config.yaml
num_hidden_layers: 15
num_attention_heads: 2
num_key_value_heads: 1
rope_fraction: 1.0
qk_norm: false
attn_scale: 0.0884
bias: "all"
learning_rate: 0.000938
max_seq_len: 512
train_tokens: 638600000
MLP neurons of a small language model. Each row is named by its layer, matrix (gate and up: input weights) and neuron, and shows model dimensions 0-255. Each number is 128 + 32 x the weight over its row's rms, rounded and kept within 0 to 255. Numbers have three digits each. A neuron's up and down rows have the sign that makes its largest values positive.
Before each neuron's rows, "fires on" lists the tokens most often at its 100 highest values on Wikipedia text that the model never trained on. A number after a token or word is its count.

fires on: "ic" 27, "ian" 15, "al" 7, "ing" 6, "ed" 6, "h" 6
L9.gate312:118164139134115177130107157142125165095131176144146134109149150087125105140143128109104078159157142170071131181166130122116108123154071170172108107121023104160141124120141135087104159154075123180131100120128104124125157134143131130132152141083110132122108175136062180187129146127107091096163138099185148144182176085104131116135161151099144119171124136126136131105104142176136140091099089158069101133144119095160092097171098076166161170111131155106102110107100122132111123167113085079155137120086186137073156167129134104157095058145133100099127121137206070149146153142134120175048176090170133112185107107119142163095165036149096152183116132114156166128112095096162091149193151165123051135180149160104162108186094134134105151108123078163173135153180145093209090077159114
L9.up312:103103102138129075150095125150112146083138093177095135164116152112180130101174157082143167150104072154104081154130207138167119132166106089131112100105170162112121180173102118125118148105155063174110111137147125139089195148141100170127123096157074140170097205185072139082077109174111073152204103133090161101092112147085086145175146120132114157147131104129138092104153136194081113140126087055143091076072094130148110101151090096164149157187086197099108141140065152082114127117157196166146114194171131119130115154111157131090119128102126127133124153159153158143105111148137134109148134122116102078108111162097110114092165082172070159061133137076102142057122124125117101114109140093148126102137135160143102139107149081175185127164137130136141128150087122092067090091096075

fires on: "nd" 20, "ear" 18, "ed" 15, "ing" 12, "p" 10
L6.gate552:112092139104175130111142126169130171095175143110131107106112139096116155170137109079144131125156132164133051130165195121157093147170136147078060104164087098142102126122075161066102134131081078137123134180134191169145121089149111150122072172177097127103186125159071179143148152126103085100098155121124160097149152149139091149085178090157139116133128152130102126127121178176084128084075086150171125062092162160153067094091144119162188118088150108125121094119072114178105125127116184071132183100144139137056129120102137154165135122188154152128159091089142100211107143099145145137150110163164149100131142076165164162131156134112052166161086116108140168125111171156132105089125088111139115114115066151108098124155140092127156202187135165094156134148130106118137036138129109
L6.up552:083158125100148162157129101092123096107203145098108154180118177129170157126116194155101192164115071125121050076130189131078154137091164056089148172095121114071162104121147098139069155165199111167097156154138146154079144100184121153151100135142093132153163145127118118103130152124114137130054133167103141137111084162137150122166155125125104141130174134135111159175164159154130163104123090133139097114133105080058171161154156187121106166129152115168157175138150094121123121153118170120144148114145199095124128162107168189122139127131156129123132127041150132135099145081116072089140122153134135044117103131146227161114121130132112173154152166143097108141149134138182196134176131186139125106061097127138154154155173106103193124161115102110084137142148161085127181181128128

fires on: "n" 32, "it" 20, "on" 11, "ic" 7, "ort" 6, "ou" 4
L9.gate4:122134111147172127093114111129122136091170154167075088075117147073180170159174132159167107104163095147147138068093125171134081130167096122187115127144091144155149132188171122138085172059089157167108169094154110103090095166162188082138094090179104132114163113182086113116177214077116075119128169115169170118175133123176180086155154061064162154088106103178141122146172100111104146128123106162100076124126106152169168153112162083144128169165155105096132129123126164176116127110161214105150146031081128104129139166146124137128117146070129181172126146127138158119133168122081159085111153125157135173107137117133149118117141176123166130179100125122138139126159147095121150154130070104164162109167075087123158121109082146090142161138102173125167148137141120161068151163151122
L9.up4:141118112152071134107154128124078140138118125120093162112145130071076194168129113106087133121190116145122161071106189133123159090133158121089140120127140110144159103155161062168094133080120177121137131193086077154101126041122089129085152129116147103170124134130083134093167139103110175140139142150136156077118175188097150136133159099181156109152146091129162090118148173140075083072047170086055169147129141106128188177158188091188136176089144174097185210130115129149123191133108077120135184114103136132163131134153080134156105163116132115158158146090131185149126111119146115108189141130148088170160119091130151114110129147141108077176154151137124099177182171091171124093154134140141136134155070093130133100163157138051160151150113161113059168134140147126104106111134133

fires on: "s" 52, "o" 14, "p" 10, "m" 6, "a" 5, "en" 4
L11.gate187:188099136129061064134119092171133114152153163115112069133142183161077134105151090179098101131133096129130085119154188132152146161144072114123120178154104163090151125109109126113053151099104110137191075190088093153106083174139116136151095172121095133121164159122085149122101113081061140155087118145079101192120122092125080156085161078105166086135120079123153110178090120124100125095144118095157080139127121140097138144163161131064172197100105109166140156134129150176114168113128131060148082089142101063167108071147087129135137100094091129125098153132089126117172126098101154109107142139171171116125107096101123090099160162100071193122182088124166086141101144096086107167076069080147094116174136146120148169126140101108148135153068142110098168123173114180125135149173174
L11.up187:174184201195115164100133144086102111136151126126118151170163156092100158129153177110107161101176127129134090123143077158113094056152083101122128089134113118129153128101107135145112131110063104153138093090080132108089128110112149080140142163173064088098090176145075128129171083088174167115131193118168127096145123140130180132171136104073155205081118169131083140157114157127087129142143077142173104162210134139178112159116145130146114156087150103164190063137148179077103086090145125112151084129127104170136082144106160106104158107094172109103112173072136096125103150108162141150118119133092191116127072174153104111126127129113164121108114141093117083127227069168117147135181168169123171131122156083118149123069151136176093095141110086183128124092138165133167168131138112

fires on: "u" 14, " of" 14, "y" 12, "ic" 6, "m" 5, "om" 4
L12.gate456:107184169087126129154134129066097163091134068117148082105127146154155111166116099195121147188099156120141107152123106193093099185128099127082158143093161124152107137110124090105129101133170152132128086150158142136149153110138140080116157107112126162117179113072143138146147130131115076151123185198097106138146142189148092140145131093145151180160172106115101118111152103145127154153160177137090150168113147121180200067100093102156145167114122114115183149145134127114150079135187137113142086189158119099186116182110170173136152128067089136125186169114125162057194162129120146105143166131125186124114169069147152087177095174139110146101129070141068070137146144203127176133144103113151142087155171088117172153129155131204131134062102148098164097105151104149078126076076130
L12.up456:124183105128094136097121173141083096120108167160113103133159093173116121085143117164148118149115073140118115079109142102117073116127063124154100150138134091095135168121116123170122170128118148093170180148032186149072116121135145153185133114157123097145142139090134139114155132096130120147124136183146142170052169139163088081151208156106159152153125086174077182142140188171077153145086121097126114094165124159135088149172161113096137068169169132107128112088134116131096143132145222122107180103142111097113120135176167095083182109109105147119131115114126089162160191084136151136075087166176143090124087054161122121100128117206132120083061100091152086126097127163135113140129111122159155090143126055068096113110077133143125160169119094163150151143106161148168188151163164

fires on: "f" 37, " of" 30
L11.gate621:157206112075163135160137144119160095114044060131152083124118092162132051150089090128137185168119172176145150090100058147104110173181188127096163126124093065081101096101145080126145143129166143131113078111188164137093119077152088127148187108111119089167183131138167095177075158135143134086178154133137103139207127139146104054083057108105106162134133137144115090120133098121144090149163151165102129119132135065127161145147147135116050137099096125139113124168151176113133118118093126136132128093131148163139143159052141129124093114116141126095119124140191176069155146115130174124138138160102135099147108092153120120118095172151133147155150135109123098180049061089181136133141129165156091093182153156068109117085091115144157103121120117126124116070103106178165098141123139
L11.up621:146096100127118104131094173081163088099108094182097142135162100136091170135146123155105091116124117079132099082102137173083119159157158097083171125057093115132161147157137086092156187127081141106146189138155122081092157160106102179154161150167109120119157102172158150142118127125095177072082143148145126125111155068087125130127134116100137089126164120089109147186126151130156111109089069160087167152138136069068145158083151182119060158144117117116164137078164165108108101095069189141116215123200175114125153092117072119125052133151115119131114118087185139154128133085155122074088167117085104136127148140221187150125081101156095152152117101146138078113091105136115114113142176135127113153140146122067154134078103099131126143153097106131201185154078128110156093171158116

fires on: "\n" 53, " was" 30, "v" 14
L6.gate242:111114117092076138174118106085103177149117162138134154168094109089093101091114130119097129163123207097136071126093127187168082118153145167115094147123164097115170096145123116086134125097125132121083148149133160135113124129151085155126113150075118113119163168120102149148096058104091125130075093159152106150177120141129119144093076160095125116150151150049110112126106147093081097159156135125143097177067110080130072072110114084169144073109193100099150099135150081114122194123143080111171107156119119176095169174109162122122173118079079090142133151109131098130145157153097133127092087114094170134167132106153174096169172172078119093175169072078072140158092102114127183101085078099058126133067149171153121147106054086157085155095115175121091078160111118063092135148120142
L6.up242:088136164148160119101083034171073090113052153108112135125113130078133079168071161157119112172109170171129061154090125146195091181151108135156104140140109157191165177139147146109110113139146121142103110145127122104134118117150057178168121137070152106162135132118130132141081119137099119095127155136082162179185091142149160154202107150199177189138207090113133155162118095162130098137106152149105134118099163137169061116111160086166141164103105168176173122106108116183148150131143119135081090167060135126169123153159131109127147119137106128096122098190166127100114084082111113184153080168121137115129137119071086126094178161117152108110105071108096169146147137152130142192140129151073176138144114119174150125069143178063099133102140096114119172105102123098164122147089131

fires on: "ly" 18, "il" 16, "v" 13, "e" 10, "ow" 8, "n" 6
L4.gate342:147096174085101149119035146147088129159131179149081162142126159113112115129158135148086172146102150155107072140097133097168084115188167121170082118121170187180098127072108089119082144115111137127076108135105157101094175113136125101203151160086165094114119166153103165117182187157158068115133144126125106138158108165149162159154169157154137079121181162151140094109096130158118088157154089057098149165118155103086139108169107052157125112086127086123130111168157092058075109138131079141161091101187143122139127163158193133132107105064094187189106131105110140090096128085129141118125114165167073176112153168117107130152097129104171090173194123112142139135138126094158161108137112135137120164112154088113130149142139136144182119113095166115077079186105164104119069192112142
L4.up342:091073119114103112149055088136080122113105095147110166099114104138136148109178165093053103153119101164142139111103169115075178098180086095161127173120104090150114198158076088176120127110098111118125122155069116126095114135174092140142138133103096094084106136123152089114131179166120082138192081133093144116156066108080144163158127111169141105117164172103074112105128092152175116179148205136083144181158140096160155139153140163086138168142133096096084083138163150111110148143206091153109147203105103118092067172095103138150130113126090100163130151189113158124160106113118157089138089173151184093157164109188116135143126131115155142125112142101120135077184104173152187139184147099106123056121115094161181181186143134185122151147121156099127099142144157089153094142090113

fires on: "a" 24, "b" 15, "o" 13, "W" 8
L5.gate750:138099136095176110073085109117113183167125127112119103130147142103087150171143148063148146160146106099104079092093118144145125211139113159196092138116140130075140182185106066111072117126106119158112145183128085161089130142156121103102090173119101123167125181099081150117187153085123039164171158160117153118088137098100153110191093190159143163150132092097111137166146164091143123089186166148150148136126114102133101103124156128188146092116101121130063135183199069159060116118067117086146127162096144116157149147161105081101168108080173116166127143120145120150136060149150147122117153146158138149159135112165162099145083128169194102134145093147139098149142144109109159127085038167121176089074162174114136114150095121119125129166106085075132135109106147129103176089146087
L5.up750:137127192151141160170164134171112157125031143110158089113165111144158065158134113140088117136087096149102174066106174118089095135181149115182085178141154081107160156113103156098163182149102097112131107089124119080176133100153078088060105140092094091099138175091172099179156144130111137149148092120147118113146135152125090085082122176094115156103096152128091122140175139143157130083203140137161153126166088101134140169135162164149192086099133083086127092162122147180096111085078072151077083073100075114116169179147126130076115101138189111109142132134135152184137097138096094104126128186132103065102097120126095109103122139127157138095118118097134115149117079209099081121198130072173134121172096109105097110079101137116141084164151116098150139156079147147091108134141108

fires on: "o" 30, "a" 16, "c" 10, "r" 6, "l" 6, "ro" 5
L12.gate550:113142115159124170164077116147128179138120165125155168107196105106090155155098148156112177105090160080133165106135116119106084145148102160121102130046163186118160126150127130153134132191114162099162104180132142124093155108134086125163120191128202122178143159202154148105164131121111110145161139182147108149137128139126098087162118161155080112148180167143127116094113146119117152154086142153150085135177162089128110135117151172099156192168154113093131093195159107105122099108136129075102087146116122186081085115108065095074186063157171081110125095104180123167116126135158090109183091068102117072129124145140163143157059119199179119147114159090162098107144195118148076134153124191120151161106123141076156177152149128143090119099128123098067151167079141113148187121111090
L12.up550:146078104200176155168124097149123123109119187143229115136144100142129142173098125155094105108096082127127123113092161123121106108123110131176126162137146089101192169155149114122149115160162086165132083134147082065159110158176157088118170123073147177170180159119105144147144086146164124168127079100148116188180108115098051067097101159149124145096117152093145073125127139099159117158138166119160126111125143142151128170133128167164129133122114138154110074152165137151115145112068097168144185103198158157155135154129150110149085123085083162152162162123163114154140151147160099059092099133107129146118149134188155183114111146122175149168123080056149177168097195148128112138071066136146188157128137188102153130194072135100168159113117182150075144146091162113095154101140100

fires on: "ou" 60, "an" 17, "on" 7, " was" 4
L5.gate658:144137078135151113129063097089107128111136128160133112075070072156081155168094156076157127154066086070080178136160083140097052132116084120145103169171102115147142160224156112139108074117130136191158117127089078107085067118093168081103124075106089083167089104109122138108159131158156081110176139122124135105143182154150158122087150086139167110122085169072088126112074155186067106067152143169184099168096130113088157146132139195108110167123149117103152131125097185132108179113117159103122151057068112101100099167133166154112109135121127133172131181136168128111091139100157148140098101099145122126120083094139158103095197174182106089103101157096102190158121152130154168145132083092188145140109119100158151096091142162126125132104117134139151164119163132118141121137149127
L5.up658:167128167099121114147055069131087109149138116106072154090104159109137183102090150110082100096133167104121165141133173141180113178174084101136102158155084135139089155128136140158086120099078111110133202104102167128061148098132119107121108168183117122118130113115106109086172082092153115117174093119143125146123136074112176125154126092086159100106154062084099095108093145153145168135105130157174109139112141155084123082195119146089134101093101099169123100186131075155110126128134087141154161113162143093070069071175057181068091144096170129136069165105163113088120160149103133128113119154071123145149109092103085137178071117132109179108140191121171098125128112126129147111086097077105100092088120080103156102119137151123150161135088101189128183133195177103123052103143123

fires on: "it" 31, "o" 25, "op" 19, "en" 7, "ac" 6, "ap" 6
L4.gate505:078145143104114147151158175198168085105121151166150089166135146111076131150142174084162134099111091137151112138090142179147069129111105136146090131149084117096172098144080155114090127206111075140115148143139179135181111097105093149156135146139135114120111078096125186081104199077149198136136118148129122068162172090111084144120170109163134155167188102139108126175121113128129123111226117122161144099183167126176107152116146145148191149131151055155153093110159124139123106118112143095133129042071106163179058113188131170100150142109169093134137064100156158111121086138151183153114107112151131157157125103135193138081122147140092162144150110095084115159116123108093109200119092131113152136156169125131189120138152078181070141117109111109179094127083136178173117147108107
L4.up505:138068110095113159120076112105160134116154114163181194109166067107168100186102103165168113113083177160098138091184089112145165123100166124149114092144160117135092172149121138115069114146124112094137081134122142094120119082130116069216177188160107096088106166148150110125144068074138134093110120180181156127191168139105158080106132114137173151068140120152183146106179141138186101185132102094130082141140057164099169149143144093095100163145162132144113114170154161125119092121087159156165136173100105119143121108149088125139105155065114130075125141083114087130103057085128118139133095068102100134088101079111155154106117142092144078137190132068153089156118151174064120144150170147095159071070149086140160146085119167102152107156106129144105145137115118148073157100143123